{"num_hidden_layers": 14, "hidden_size": 160, "num_attention_heads": 5, "num_key_value_heads": 5, "head_dim": 32, "intermediate_size": 640, "vocab_size": 826, "hidden_act": "swiglu", "norm": "rmsnorm", "norm_place": "pre", "norm_eps": 1e-06, "positions": "rope", "rope_theta": 10000.0, "rope_fraction": 0.5, "qk_norm": false, "attn_scale": 0.177, "bias": "none", "tie_word_embeddings": false, "parallel_block": false, "extras": ["capped logits"], "init": "uniform", "init_std_qkv": 0.0322, "init_std_o": 0.0, "init_std_up": 0.0322, "init_std_down": 0.0, "init_mimetic": 0.5, "optimizer": "adamw", "learning_rate": 0.00205, "beta1": 0.9, "beta2": 0.99, "weight_decay": 0.041, "lr_head": 0.00693, "warmup_steps": 591, "schedule": "wsd", "decay_fraction": 0.943, "decay_shape": "linear", "final_lr_fraction": 0.05, "batch_tokens": 16384, "max_seq_len": 256, "doc_mask": true, "train_tokens": 140800000, "max_steps": 8594, "dataset": "wikipedia_en"}
MLP neurons of a small language model. Each row is named by its layer, matrix (gate and up: input weights) and neuron, and shows model dimensions 0-159. Each number is 128 + 32 x the weight over its row's rms, rounded and kept within 0 to 255. Numbers have three digits each. A neuron's up and down rows have the sign that makes its largest values positive.
After each neuron's rows, "fires after" lists the tokens most often just before its 100 highest values on Wikipedia text that the model never trained on. A number after a token or word is its count.

L7.gate241:105172135103148124121116133129147103100109173137130144046195215095087050124130082114151140138103096096144163155080179193134148126131091085133159122160115126140146127165132161147154132106088116075128136139113089170148149081105096125151164105167140118139164139130124175157086155151069145142076093085112102125120135136142170097135148118132073116193132050118149174127155101136170161133104150108113174132162143144097215100130152179061095135101119060139158118151078115089141086101177094
L7.up241:141168085158096144089135130117185076143123130106065093124132208103155109084159218107107143044144188130168212126127168135192090104157145094118144124129116137142130134195122138104070107094127124062178122149121100138115152131172108114081136144112111118171164137121148143111144097123087191093054125109130088126142161141116149128142193143134143084115127089135161129118134186124148138070109080091121125098208096105118157183081156158127114172119123098124143114104146129153158107114087093
fires after: "pr" 29, "r" 9, "il" 8, "per" 8, "n" 7, "al" 6

L4.gate523:114079092133063150182170116159130075146094099135104153185144148118131109167141077121147126120108137174126112109070138147134145144156114116143139177154188132077130175141101124128102137077126147232201081129123128164108157107126076130093145137051112152060159070153146170110143118132161158089199112116129183157154079155116135119118125121156168111095111119127066122163186124139086144165169137122134146117118110116052134157153103078171091137147142097112091176149118074160121149122153072
L4.up523:159149147094057102144158134084117137088061129190136161164141121119195100075124147100175178111141134067114137146147178167152123164100120145131103147203140144160161157099129125145132136082089057140131150130102094145136180161087160165140160080122121137109165132061114137134200152136102170126135084199132152131068087158108196115112119155167107142113156077168170211152176142104134124158077122129120119125090131190106156135088155160108109129129136136108117150119136117154179103061128113
fires after: " " 32, " e" 28, " E" 16, " D" 10, " K" 6

L5.gate405:093194103133150196176134105119173091100181152096139113183094127103128160103137138051087168124158158201160124122125099111161139142183138125161123160141139122147189110093174135108146081130139128164157101154120152093138112068144072100104120110139089118108161150199150151117191141145218152129156158126095135117129153178164141157120142121132097108060144143123094081161205119162199164102112102137112167128131115147104122154130135108144134166175159180163169073083102137139118169142105081
L5.up405:142189119131117163151182147109140110104099112117134107136086113130171160130201115129098150126089138207143160069119146064108059044156128182088109131157143125124210197156153141160127122149177128144146116146166128119143116092119146110154158098099100114115149100145121158116082130119204115156156082071162185134095145145163076118112066113122122144165158106119130132060150158083150122088161190141109096134097112129142135129105162114070115103053171153083088114090110130132099111085094151
fires after: " G" 31, "S" 21, "G" 16, " T" 8, " R" 4, " st" 4

L10.gate584:173108108184166122181131137133143143118133115132081087167077104102160104154095124038106129106147133155148138101108082134109125139136121181116110112165080066157182160120146137076163150153185116140171104181128124104126140146173079126110095119037083092142159149108081124117111108098144107146207136168106152098156117147133097106137103075090145132101178135098081114171140131141104126124188105218139103167090164108114063127126124106137129145099173160111072097150124098085207125141093105
L10.up584:068162147125161192104089080201132159095139066108132137116071125099094185079148149124155138097145111123143069123133088181113127097081146172117114098123118154118105122135193165075138153146159160152168103197159116121084081075100130078131159136087125070105141115157135172114090103084208149157131139145154117144122117120151131159136121134142147144084115122189118140100144122160092135125136118180181123133129143078145107188099140089157104185126141155168053114105170142140079086113077077
fires after: " I" 12, " K" 10, " p" 9, " G" 7, " pro" 7, " g" 6

L4.gate234:104095107202098124115102157133175130068181156135125169114130149137128189143125122059156106130158178143131152102097131093163114166101125055157173139148157073104165197113132085201142127123134144164133132123116125113099032064108075082093115151117091134108165175122144139168137159061121130136159124152100083104127114095072130150092085145084158135083154121113117057127149116100113130074166162207141101151143164118111120150123139157128137117149164122128155142059156133111136061148103105
L4.up234:122147129112139081145067145199105102129178088096147186083120053089144112132107156129171098134129078113093087132142151139114106074167198139106130121103085137198116179108095171167129084109152132097143141153154148134101098172115160094123186149116156125127126124134165122147153129155159100135173128151128077123124116089078148111133053151134135116075132170172146122081099122184104160142099053134134169158110083120185159166112205168170145087179171121079109146136150144123171117110096176
fires after: "k" 29, " K" 24, "z" 12, "d" 9, "K" 6, "ok" 5

L11.gate429:094169128161067117111120196153142122139160036137134151051125129109199059155130094090132094123144093131145117091072161081123132156143084132167124173158121099109117104069076133134114154157176107203177110156080179169173103135181134135138097153086114089094127110146096100138053129119129204181107143135100131091143153141103123164086171102154060140132134096165093149159086128115132122127165159141158138156158127174113159135123110136113096086075133148092124097134127089140161152133090127
L11.up429:117151111147122098082150153131103155103167137129106145057100161119200124104131106187080087150179091133103177128143108119162138159134094125151159191131141123117096126083037104112131147152127178207157135147148120148185117153159143123129125159103162122153082170098120142146109139121144110169147197120095091109105159170099110098151204155123136118169113141059137120069081105095116115111156124126185096110099076100111171087173106120122139071092121164062126105151099105148166123158041111
fires after: " B" 16, "y" 13, " R" 8, "al" 6, "er" 6, "ly" 6

L5.gate630:084122091109118123175132082127159126118101141129148143072157179093181076125145103090080141108151147100092156109128132076102092111148103109126145157103142149137145152174171141100103174095120159183165110123185086140120145132095141078148138141091096165133170149113134207119132074189169200123067069187100149133137078183123114119093180195171095094091162153105096146097122086153158087169094148152114153116128149082109115099151156107157108170176123151118159128128107164159198113103113078
L5.up630:079149115150148090143104146143132149116126168112172108173190130152170087121127129062128130142123120117071103178164111157088115141183088172165118064147123136141091126162139193098131133107156077181100121150088111155206151099144117124102126069110169093145122104131188186097140178132168148156144148090135145138115180164128142124106133078140068092135182097178081152118186087116076115101136159100085084124102128147206161093120121060138109163149121160089090133135116116106170187101137147
fires after: " " 21, "-" 18, " (" 11, " H" 8, " \"" 7, " e" 7

L7.gate527:087106131121110181141174184117150144114138176182038101172086170114125079133151155156154155203119197167155125182138134096150087107177099120149144106171103123154143149207080176084094138107146130146160132087064154108124126092150111077147158128137110096134097095169152129089113137144122186103132116146124111132186168125109127131120127049180146128066163102101084110151122088154178111143094102176163094090099137162071144130137149172129142125094145156173112092120145108108066155116117139
L7.up527:116138109139071158125172182150122145134190119098147111139114070112131124139144129111157138132067157122163137136100085090128155122133133141160139181135179095068117136114148081156110123112090068132139126122098072149109155109157132100139151151066129133133099154141086119132026091122151071098124115087139054134148164056122100104152141102147152203110132100126085137184103110143175154103131105187139142145142140084187170125132053145065136110056124164079109168100099102092107073157130084
fires after: " t" 18, "t" 11, "ist" 11, " st" 9, " h" 8, " St" 5

L4.gate304:152179163110105131159092148089154075112090121165103136115047111087163132158138075097206127087094109183136122138117107136178144111118091063107108137197116135103127188165079132084142131103110110079152079100102169105101095143127102102127056173095114148108136120099147096116151091111069129133168113157152101140143092144071172169170136119108154171098145115115124158179175145211177104171139160163174129137154172157108122137120211095142105145136110134185114116132177109093098120126127114
L4.up304:076154117099131103125166148078097099129218137120129119110114082117088113167141082112169110131127147096111122152103119105112143105086203158140132147081185068160080144166080156135129165148108108127102134125119121170114173103093134102114130133171105132131105141188101160116054128177169108108129135140122153105066111169133122142143122056086135152125143131158144154130123070137073153102153152190110094144113151137174111076118198133148145130079199073158120102143106133122130102241067146
fires after: " E" 39, " D" 21, " d" 16, " ad" 11, "l" 4

L5.gate29:131104162055097198161178114113112149113145127110089166140167143121116116201180112136113106140085143116173198092116135099140096103126128141137119078147106129130144138111073073108145109083152087097149131082108081167169121086155144188098154182119167115156115158103093063188089146087089161085134075122132124107137076129122133126152123139137114113122151077108157161150157143131122180133127185191181111059111177112057124107136097108092079198090097140163174098148115125106104134161138140
L5.up29:156144133113138130155111095121135127121115105135139095087162156182134110127169167151134143127195174133043135136101124166077141093140095101095147106121154130068078134188156128184102087091141105111141122116082121083143115102165166136139139092127123096178121093195123101143113144119162202111113139092138183115180153147097146109117117133166132062151137175111160070159099137055166153094157128097178162146154109159142166164144133131052173067118171090089121151127172153128060169148058128
fires after: "r" 35, "ar" 19, " or" 9, "w" 6, "t" 4, "gh" 4

L11.gate392:111097161154131113157158149134177102076130118115108096097151118084138158083093181094098147127162163178168132147145166116141096088154111178168112166164149118144181136164080148126167129124107139150183075157072165171104101065186145124119143137109085110099118119171083114119128109148161104113172094124075145156161121125189135167138126150132107078179091161074071102102086143113185087151104163157204077150141150145139155174215101078104092170158114163120095081141155132121155148117136147
L11.up392:153136134101168049181183132144145146143138127119165156122158117139221144122178082122064144098106162129189120160096116164181096146154149138129080150148101114133164163150114038078148122153101164161128106123135129110165156096174140098106135129100127059138075187153088199096068144054157081140128110134138100146088149132106101109159163131107072148150143121108158049111134120129123143142121153115117104208112145100110111142095110116111110095074133110056108103095114156096139152100113135
fires after: " st" 29, " t" 9, "t" 8, "our" 7, "y" 7

L8.gate516:131137123113132121179140198154108159168073100175107094123069138109144077114143087118146066158144131150106124147132116074123070144204136162154151151111116135145105159170122079078169178205151142126134096138144095076135159127138124074095107225148157109103183149121110148068151105106087163107102118135161136106104138092141101142117100081121138117115159101127077150079096140180120101167157138214106092143098155173139163098077146126136096131144132164103186069102124108134171109093166155
L8.up516:149078157166126035156119105145139161102093141148138116110138126138125127046156125175162171076162101089062095186132169154092160216116067153102178128100143083096139109153099137168127085106154105184126156133149164185119180158058106134129163108147112148138115159117164103156128106148081157095134170151193081114092148128146088103137128117151132166113138107146089116166126170170140072194160139148085167112149101111175147121151095120123098176088073139097126130093125142147158094143108123
fires after: "-" 28, " un" 15, "a" 10, " \"" 8, " Un" 6, "amp" 5

L7.gate56:134142102121175148127141112140120137097138162154131136079081121187105110187175156096117168147135115126066173119129144156108120102111090148192144179101129121152125124136204121122139098156136160080181122058082168076173081116154121137179113048119127118162106133141109134163093166168187114133080110148109180100094154115086104073110074119134090146140133125178094146198125115139143114151095104118134097152212152089085175191095084166110110095102166109085106070130157127148137154105117146
L7.up56:084154124139177130121087126158149120159076127128181143087121117126169113096093098103168149155109100114129098155144144140079080133158187051090141170143132120173156197173097137143152107142181086128178133120117162094138108089104144057131176136104144093151119124100110188077175094159203180163116164147139165082105107112141173095147104136154103128192101115125163118100114080157125144172080128146198131074143146120107164094139173127085122174103113141083127111104147119184165135061152161
fires after: "l" 28, " l" 23, " Le" 9, " R" 7, "er" 5, " L" 5

L7.gate183:175142111143188148161090127183144157117112102190153159138159140203160113143144119128129120135109139117146131202164118139164132070095184183090157101102112111154110116133125118139106101117161137095151096120129109095096100068090086081145141127175157083107154073118128154133096194075085181155119117174108142107101170229111106135154078086131138085127145115133170094131138092097141148112146117131131173147127123144159109126086162111047158195115084123127195071081100088119167102110133159
L7.up183:092140114142137153161160093192101217107099116113100156070135103135121103111153090102127182108122160092103100188161136146145082139065147181102076123111102123189134078097153130105131090139162168126073148118106164048115127070125135130116075171159134061187142108093125115099142134128111175178082139151147158096101123132086152175100133084135157153100159084191161153145153140169146129097117164114168176113127131086125134187093120121099163176097076164137166098119123156127158069111131114
fires after: " n" 39, " N" 32, " Mar" 9, " Nov" 5

L10.gate104:121124115203114116124111106137173150098129092186083117128067106155065112090183145091181143086084139163107107136058109177131121181146149150080141144161097099150154084144142137081110166143173181138137110179157162113137139181119087134137073100080115159174110133166164151145165080129107176180074157166124117120170143071155113182108116121138100095143115136141152181094124088161140101187076128167135189151180140098094109153105127137136085121129113138158206113120141127115153090085093107
L10.up104:158139118118123094190152152102134104055142120079113077123081110163167089162076123092164180146160134169126097111111119108174100128080135211118096151153095133122134119086089160140122086090164124085143110127207129153137129135132106187166096158120130140061085161142114156099175152105132124085108146149176101140119139200116128070184149123103151139107137155158115161208150162132122138181110128103193125136132109117096111102140162120101132166142146190162136040096129133098093190093155097
fires after: " con" 16, " c" 11, "C" 10, " U" 6, "N" 5, " Com" 5

L8.gate552:196061153119110125145138154151117165121145114186167090104126128074178140151131104104143118147123118078062107164048125092153151161180140113120116183140137089104101083140061066120149150148126151114133125090135192127105068149134085109119138155110150126164167161127108149169123093154173155134112087156109137098034136203143098134087092134142164143165099094136113204149141095209144148164133117091160125130109098171094162131153125151136114156102130165167129181098155120175115113113072149
L8.up552:167050104136147089182093134136114174126154085148135090227074097120160173046148107099158147134134105140131106071076144141159098185090138096156104112172093105082128182128097121140162121127130114137108167069178126073143133170153141088103090127153081087172123135131151125105119104169183104158153101174152191086090136108123114129129129105098087189091119135113115133146096093101134134129143101087159184125078170134175196123125187106116158130145141168149162084080141128107137131101116113
fires after: " N" 41, "-" 10, " D" 8, " n" 8, "N" 5

L8.gate40:119099159129150113118181133119142132117054155113114108110135132067072154137128134112128138167100130099171134098123156164070149111079097061134171114104095119150083099067132119134140151163132151146117106179138207135104094074098118113129125123138162154094150125125134155123098201076091135147097117080111116116077126120151089150123163160077070123167154069100134066117161130071189125094098144166086154165100159123183135172065173100077110108165135142169084141104080122143133081157126207
L8.up40:171121148152161140096157127085132172129128081090140138130126112106085165160146112144188114151093118086175152093168188138124109105128107133125139095107128082174068074088108197158144120187133141112143120137134119115125086100107136091152106127110136113116133117126150104102066182120169124201057130146115142097076150126180068109164155147195111101125163086138162126092098115140223121165066146133156127122186177149177152181079199072096145137136114113139136110146049133109133139111125147
fires after: "2" 25, "ric" 9, "iel" 7, "m" 7, "8" 5, "1" 5

L10.gate175:134118129135113131111144181162142139087157094116115047187177138147153165116162080064111202102162145167109188160081189163146057080137121179121075137182148121111143098118125138155135174145119135163153069178100162120194140136131105093117155116078136153100098112089123121112087145142136157149125067127102155126109116148166132122151131134081118145151124051119084134158135148111108101116202134128117142116141131154119163219170136112124097161192107144111087138101036118106131152112135102
L10.up175:158071109092136171096151130139145108114129120110131135138128116150148122167159122189120119162134095176114131139145199130104087054175131098164141095150174141162151106199067072103159196082157205166140089113129136107138113146161152103085137134110099167107132109113082137177128132123186109093123090112083087167161189099151112119106116186160082134146081167124087177091099114064106077141198186129090139125154121116129165157125164070166126133141105119090104138099101099106102151123103181
fires after: " b" 16, " w" 15, " t" 12, " he" 7, " st" 4

L11.gate228:113106140108119131166111088114090099166131104213082141110106147164174119154130128127168079118098107148095083116098147142089135106161144143125140162158164102118158080117121178144167153108148182138139077214166169137137056091115126157131052116119191078137100149122110148149069123068160160107044098206154128138126109145142135124109141100169102138129109101142151154078202119156103118100075119072127121132120178130157141141142108136194072145126094155136117103105130109098106129206087139
L11.up228:101119163204139097133113143112152147159159143095110175107108126150090126101147109098069113099124173026123148122201157110117140158142169163145105122115092121102145120083145156107147165151146157123132147124129137108181128055160148150107169134122150099171132125105130157092176113173096151141090120156178149115081137160093173147144210172104170174121163155222171125109119131132118072156145063094173206153137114085181099182112108129080114169153110118169144109130122133128089102103168135
fires after: "em" 25, "m" 23, " Com" 8, " re" 6

L7.gate11:135127102156130120179057093116163148123130103204131090145104106134171107158137142082140127145057094125100100146104098123125148227121107147120106136085102166125200147146157128108100146125185166109123078131108177162112130135154091115113102125117139135194170083138122124179127070114142114114123118170103177136091089198140141107079107138122130119131109091135115147132150115172180147146056119149099161114135169095156193140142164126113097203144162072120126099061208120132187181100105118
L7.up11:124113128166082171142107146127096119107201157116106128132121071128104078118126126146163079078126101112076137101101123167094084137129100122143096095092121142130124181174080121095139133080164121077113158081163142138160178148112116104162123163062127128152085105105139184084100172156182137129161142167166136140142111233182119081072109116128060177146134152080126152103177125127085089140124087071130143096074060134087086108130141109171130123150143134104168073087174121139088150113120145
fires after: " N" 31, "N" 18, "U" 9, " U" 8, "I" 4, " L" 4

L8.gate575:136202088161128171168112145129183093108165175135133118102095164156158142105133170096135108126099142130133146123135102156167161166097166119168160125117066173120115057111181096117147087120155196077161109159111087178107132095163098165107121142100134093126154119118140148112088132099166153150076093156134106122116134134168180150081163144088096074165155099152148151107099105114089130172054088163108167164168153164095205153141129111160107141144155120142128088205112089087203097112110172
L8.up575:116127095148176100126133101118122055139079117180136126102155183148149137093112141177133112099103117140116163170106132149149149178161129125118158132069049197096135127124109169147066141055145117137129128186109132121147135119125150109138110087130121157121163102115170091180096136119119159118133119141108129171173146167181117170123106164119158074169121120112178118153205108133071123116089155031116127103076124167056126095177111143150131164138062159117114095120108066149174184128097074
fires after: "n" 24, "al" 10, "2" 9, " A" 8, " An" 7, "in" 5

L8.gate190:146125136179129086174073147087138106158088091158153086099138161148043104099078169156139099151100152076156138081128107046106113112140182117124109176159143075150163131087167133151103160164137129203181078129128134159091156099177110104174130115127102160145143159134172132169161123096142136174075125092117205100127169174111138115141119136067119147146122165120132181160125108135142124098095134170107125178113146162125047142134114171145130185121166101183145118092189103090127116095110136
L8.up190:168100093155138134108118163148116166111156124071124129128078152079091118088105109127197104115145102160186152165135122060082115106138141167090085120132143138144181122134095092152152152135156110107147131122148166136148136106155107114131129178127058101155173174124179142153115116130105151146173140154159084104070108149099118122134138167193165137119103075077101179125134084088098134137227131200083153135065115113065082085112137080139162129141139140115097058132104146105205170103153107
fires after: " K" 12, " M" 11, "us" 9, " G" 8, "ak" 8, " Z" 7

L10.gate204:121096101200138122119111126124180125188130048126151129140148176103129133148130135106125161129064183126167138107137149126111105105156177168155107102171126096147180164127111134126144149120208148163145094192112125154158127147168113103161074152096123132135156160109082180088090116152209139129105154170077125084107078135116095129130132096166162099117190128166059144160120121138105113174183148166184118162163118143115125129127131062098101190157127192154120070168077108105161134103118180
L10.up204:190135099163109109136142126129116184156157047146118128158122168091105146083095178092107152157111157151118149102196097147141068114108105190167089104154143134144203183132152047100157130160164182194098119125135100166109131127156142145171120139159132190128140170070097141128122148074136114117169152131088123116153095132172092118142153155199143103100133139173060114185160113135107133146160121140156091130147101142094089182141109096078152147152114175121125188147103090061141119167122129
fires after: " t" 22, " T" 19, " G" 12, " g" 9, " I" 6, "fer" 6

L4.gate317:090072144158075094149141163117131145157163125133147109087124137131160099173157110108124076117132111107108057118128154068090121164134200103181112118199166108148096080138075160107104144104179132140163127114111115114136041108116124107187170109080147163093131155122090096148116112186136119137180109112103166161131145100134194086108183106117146110107099152092100172090092101125076069149142113154164082119140098216109089116131173097135140178114122145101176132129157119171153197143126107
L4.up317:140155125085130143123195171127115088110092167140173100095127179116119149109118078166121130175167136145139226152123120121165117155159107099118106132169153139106101092068099081104132122096124180075152137128151120145112100142143087151140120173139147112112112193086115077108175109091083074125174094097114111118142162129170085139176168145118142147145104137129148117142102123158114129129196144054205094103081135078047133146083157159129102133113106081161103142180128102150116137116030169
fires after: " B" 19, " M" 11, " D" 11, "er" 7, " l" 7

L5.gate209:149150129101086110124188183115196120104114145063103164164138158127171101154190126067169096122177187142147210107087116139139139148101121076152159138153129122136179130118144107135106139089089156111121115138138125132116028064148153147108136131141093098133167193094065119156124175107093185122185128109113091164152135106109111104116134159104161125130107114130174104114116067163103145126128072183084148110105177118101116100070110173076131153109181101131091127123095088142152182169119113
L5.up209:151121099125052092111123086114176142098123144147156130090186135136125101126155136168171150140137155093132150169157157149136167143153133162111167104134137187073125116148110138122126136070099079155126140110091151093120111111143174141171153120149162093128179132069046197158146039115082196138087142087120135061139130156091140082122113118066202089155117120116074102157117149179068129143153082153169135114121147120127165070130157103095146107124121124070123080088167127146182167149136109
fires after: "n" 15, "p" 10, "t" 10, "r" 9, "at" 7, "u" 7

L4.gate360:141069066124145142087156151132154147084105122165116077134095148129140120121092088061160126116112157081098142114118128171139213161059103137209094189146117142158088178127157097106173100107204129177164100164077096156158092127114068189134160140170144146150116138134160128106120136105089171106070126137138139150144184147110105116064097119130156145120106098176090171138166148100184147141156111156136108164148130086123097121100145120137105175167139206155130102130140079147136141133084083
L4.up360:102124094083109177120170158116123142101109147102143193140088119113125107130138105087076122078124102119086044116080092126129146148144096119152114132106142101163103108092121148122121073154125146130178105155097094109131107135098098096146154149145186126125100125192166144166132181164148148071150095142151166138012144105116128178105107158102072187142095143172098216148162127147159060122121193135099149161148133209151145108134115091189135155176153155112132079156167141156135137115137116
fires after: " (" 24, " " 23, " \"" 21, "-" 18, "==\n" 6

L4.gate335:136066115140126154143125169123157133110140130161102060164100172081155119104154084119143152126103198129112108119076144062151079108173156090131090152190116105107180156147195097159090149152112163131164103089126157100104130120123086100142131188120143090122109147110133101101191075103082103116175079152105145118152157148106081103135094107068161145083124063098100107122092096074178081150154089191184126172084156123130080106064148130121115140158129174175140098108145114083106127113139106
L4.up335:145132137080163096115121128156146162099120117175130180115112155112148144134191191132064136082110137094087079133092141076103094083186183129130104155126112083089085081123163140135112116166134165152092145153114085145156121078049159112169118165109113129135160158168124119093124139104176159089142125151156210122077145123175110133056062150163122106115107141125115113120092073135134085107132082084117125167134112116104151119128114078125125181165103167165161137129120160133142006134162141
fires after: " S" 43, " g" 16, " G" 15, " V" 8, " =" 6, " s" 5

L7.gate462:151116116121138182146166121107153176083115065113099144064093139084130108130167077102133176159156154087138161148067194132157185141102132153150159132183129076139129125172150096107125114131136079162156120137113123093153079106106114110069119115126150043127199106139096153162145100073095136173147156125119126128145060157120161104113164117094119121128141117184074096163099185127209111163099106173168165121136147129139132085078071176127077133144124099152154123156141130105107166178105073
L7.up462:190107126060052174125175108151136134077150126086154137123124133136151210152146089074118149133183128161097102106115112127113084160123106142111198134121106137118136128132069176122139126087152112131151153156106092140144157082146176162111139108119145070126108179072127106143188119076060217129104158100092064126159120114154183106195145113163198168152066139097153104190131118099119158095172132140169100122117129098118131123145128120092134078124115135122095147140116121126140133194155085
fires after: "os" 16, "et" 14, "at" 10, "u" 9, " Ph" 8, "ubl" 7

L5.gate41:074156159175164186081187149115118118085144140104040126125073187163134146128130148088146106152171109137131163130127100116116116151159165141125142160110145112131108096146121122110103100092155147143171113140093161083139079083082101102114090122129091140136181149190134155073122146094169148138100172127139171125100205110096113139109171158134136213082091150197093096116165136120107077154083118198098115083193121135126168168082167080110137142164130151101122050121138106136127138144094116
L5.up41:100199098092107184156134123155111131098098071134170060070114113144186134115148151150106104144136090115146147053102137130137058124142107158109154117171102212094175169147143134108175125081150114152108121093127165091148102107177130100119143138155097136106101100091110167116158146131163150187129130058133145136141095172071163154139086115143139164163174113134121139120173147122089167135131157157159122127111112112069098098092042136036160120148142134099130113071137150105132103144074191
fires after: " R" 28, " T" 15, " L" 9, "R" 8, "w" 8, " b" 5

L10.gate230:122140142090086167151070121114110124151111187164079042178075191128112174139141085129105144127131147115094112167116169160113124137163087109209102097158097123120161077097140132117130167149102154185156098195129088171145152112173137129197072119140137150118168139188120073148159106146100110166158153157089140102093137095096139089092153134104194138180140069161136125102091135165118112204141123136166183145122084112156164183126107117124085145156146120114148129152072129085152150154122128
L10.up230:176142172175139174120166111175140126139014142092081119117124109144103105109095105133100108146111183138070133167093169110124161173120148097150099153089110143033208085149143166154100115066135099152133141169138154114184129104187152134125163092143085119133111089146166118127136076084135147113137179113144131087174149100138142115150149120165124119184115163178169079149131085149144123134149114106104150120173121161075142187111169158095084145143174090173130156147132119107063119173141125
fires after: "em" 41, "od" 6, "om" 6

L7.gate434:166137156091118166160162118130120121179121116124061151147108141158125158202110057139112141106133152105101125115053128130129130154111134104093143168179066131106124083101134080124128114132128127090148081140141098112097122132085096153141095161118150111086112147136174121117142116131083142171181173121158142124133086131144105098194153155099130193151105131179142161159121225155221085211169139131131167117116111140065120174157100073097112112156097125152159112138070109091057165145109098
L7.up434:095157123081106129128100061109133182133159104120094118090138096102089126132127118109103169146097134123116080150097164147155162110071149165077123146099206124050150086124081137106097155149227128143089142163144152136067102182148143128146107130079119114100103099140104111099159126118115095059124143162121165147122126095127183169145160146119141108121046099135178096142096144140162048111159143149180122099133131196149129122100102146162084171181059096124155146105143110147100103198140125
fires after: "em" 47, "ph" 21, "ts" 4, "om" 4, "ass" 4

L7.gate463:142118133170114152126182114092138098114139096174098111092108104104130144162130081110131086140115110190134115109169139112115078127136097115154137083182109140128159158176148147092165146108129113144126117077146139114134114135157107104148088082139114107117120162070119131108139110100153124112130076144094115170137102153153086094121169144136134137166103107169078143148159127165092118154138078165230105158174130163101196111091235099146112104183173171228129094095113080055114154187090092
L7.up463:086109098173113132176132144135130118142159072164102158122109094108153179136159115091186092118132141101089116166138169155131118111071086141177167142138160154153144163147157076079142154152109149101194112095061074077110124130120124152134147119106093081136142178116106176116145119139153146180140128160172141121119064161138157159101113176146186181181169104151149157183178120149163163162164097111177114129108151036137134106155181109144107083070147106122137159153092101064123087146088093
fires after: " E" 55, " D" 16, "id" 6, "t" 4

L7.gate579:175192127124159171109132158130157126107142141084112101157097135142124076122121115139089131083101171109172159056127068156132148092105118114093166072142086126128149128108199053155155149155163088062172071193101143134079111120126107117126109166114096167140136094123160182167103171104136181181109126084152180138132081189107125142097085160134174081102134136078163100118150125148115165167115142078140148086131113144082104115095180115090107109190113169117145105086134083147154170122096129
L7.up579:165157165192174111156106129106150149082189115107141103118033110110129127115127128125181081133124091109084190139163106147168090120116139159121102100164095109132125095180105104128201101159122094132089126110115184098120116115116144042146069203121128101192127116146170056156099137112060187106120129102171125114116086152131097133171170157129132099082111152120155118148163181156181162128097113127159117114093115106116068108106170140092152143125091169172170110089102140086105110146157120
fires after: "r" 30, " Mar" 25, "oc" 6, "ol" 6, "ar" 6, " N" 5

L5.gate296:037065121158080124157102128151155115123151104129145133100156160161093104105092160107127117138131073175136187066086102085076154122136150125165120110127119137151208138187180038164165134131131146161131128177140149150063111153170075134162113106133091116075144125079127125160134134129152161141091158141133153123100116151170079156089081205145169111142162123139157121130097106092101148100127063123162174123189133091163107130090107109118099098161164134156158095126092089105162127162097076
L5.up296:096149120169139120097174083138125143117099103170127171097111106181148173143108100133211111093117110131134202096140131093088130141114101078150097156189152180105152164144181109125211098101173122146142122122059163106058132126116104124126115105138066107096095099124115134154142141152227106139140109143101124184114069127080095161098126152132162113159173202156137088125117140110127176050141107170138098156138151092160119105115154105143119114127125184120181133111158071086154142135120176
fires after: "l" 31, " R" 27, "R" 10, "t" 5, "d" 4, "id" 4

L7.gate583:120101121109161120124131108186136154119101070114124138102120157135092118159142084075122150090115158079150125092106168133116121137173183152068126106132092098084154056128125096179120166114126134106175097179137160117064126048134105071107107151187157119122214097116145137138139167085074129110109149134128135150081047118117139118141159113116149116098130084189177123115098151188122150194149101086171171156146147154151126091081118090120061152127084101124161127103103107074139143137084071
L7.up583:145129125096142105081120093171103174097109112066121148149170119152065153128116114124110129116169124117141097110128175166127109157135147186066138131075127112108143077094148090192101152112138107172094155169161116149146122071156157123113142151213178147168149119103167115141100124099051132096098158106193155123102092084149159138186126145142195173072103143132178085161100150160161139205122102093101156145121121090117102108143123148121125128142103073118170205106069110111096100178114092
fires after: "oc" 24, "r" 21, "as" 8, "ph" 7, "m" 6, "em" 6

L5.gate90:128165149139125162126144136095196082145175158096089100194155190140045156053129128106119127077153194078192183155113130128105140141097138103124163088116115155126172111132123100095163140115094154085170084123126071158087143089127118113131077139149097119126141183137112154139143180046116144157118092122130109121116079158080104142147139176092140099124150125130102113144133179164160128150095126084140129100104168079063183143101157140045074137121134076120131142107107103089140107107080109
L5.up90:138170129135179124116138112191147153137159138115165115056110194180124128144144161087129103129116074094161123132132157120077140146084104174083159147077148157101080156120107094131150166104129102098084143200104125160130112112063144119131111129154180120192174081073150166173081142210090168174118089068150129166160164090117133120113172143143093156143107066092135133167054122113127170097122121200108195122147121116155136138158111149132105118127134112125184163175115142165166126121145108
fires after: "n" 24, "et" 9, "u" 7, "l" 7, "ov" 6

L4.gate367:187051080091114128158113148138085142147112095120151186165098112119130142056158074105158068098121179084130092066148107109060141123116084127102132164142130124138159173112129065190152118220162087154203136125114114127108119072131102103159116164144119152120162189109180144134143142147129182163128135160103139131113169196103155120084108118110115097057128108175112150133121073124166128132096166151091110134095152118112114155150081146185110111147159113119143114102104170090139108117134063
L4.up367:103079105159129109126151141139109118126144150140156127136129044121141128148079112082134125087102129172115024124107201112206184111099143166141162134116117100131111106141125144118143110154122089126112103119149137164138121134142095096120153107102132082111185180095154108128152137191131107140155121155155073136071140091145107125100108139106082123144121155135088182184118138097038025109114123160055128167066161158203137178156117125123128193109142106118097141101131127117194125171148143
fires after: " K" 26, " \"" 16, "-" 13, "K" 8, " " 8, " Z" 6

L5.gate316:128079124182079088129132180138093136151166113137107102176086131114159130149194085086137071200132175116124099150152077078172090167149163156135090171141107126139172093088128092149103106143107126134138071164146151068140094105156146049135112180101135142144162177138125154127126108110130166120120181151101086104122120176144097155131142099121157080123095162101144128125130120175094149147126127193155122108097181205120164128132201098075125159119156132166143116123160119060117200152113073
L5.up316:109072152125081099128185107110157091135078226186135152124120179129130118120197105120120123104145151130115114170140092132130113124090163093107131143170189158106131105125220095159121092083140176151125113091160140106123062169141155043129183152123170156164132140167126181102180165131133156134112126142075090114124115105102112220164152102123118098101100126153157128141087138156124162150136154171180119125104166167094147142039137105123129140117126187125161110146146178124112151151134175
fires after: " p" 21, " m" 14, " P" 12, " M" 7, " D" 6, " v" 5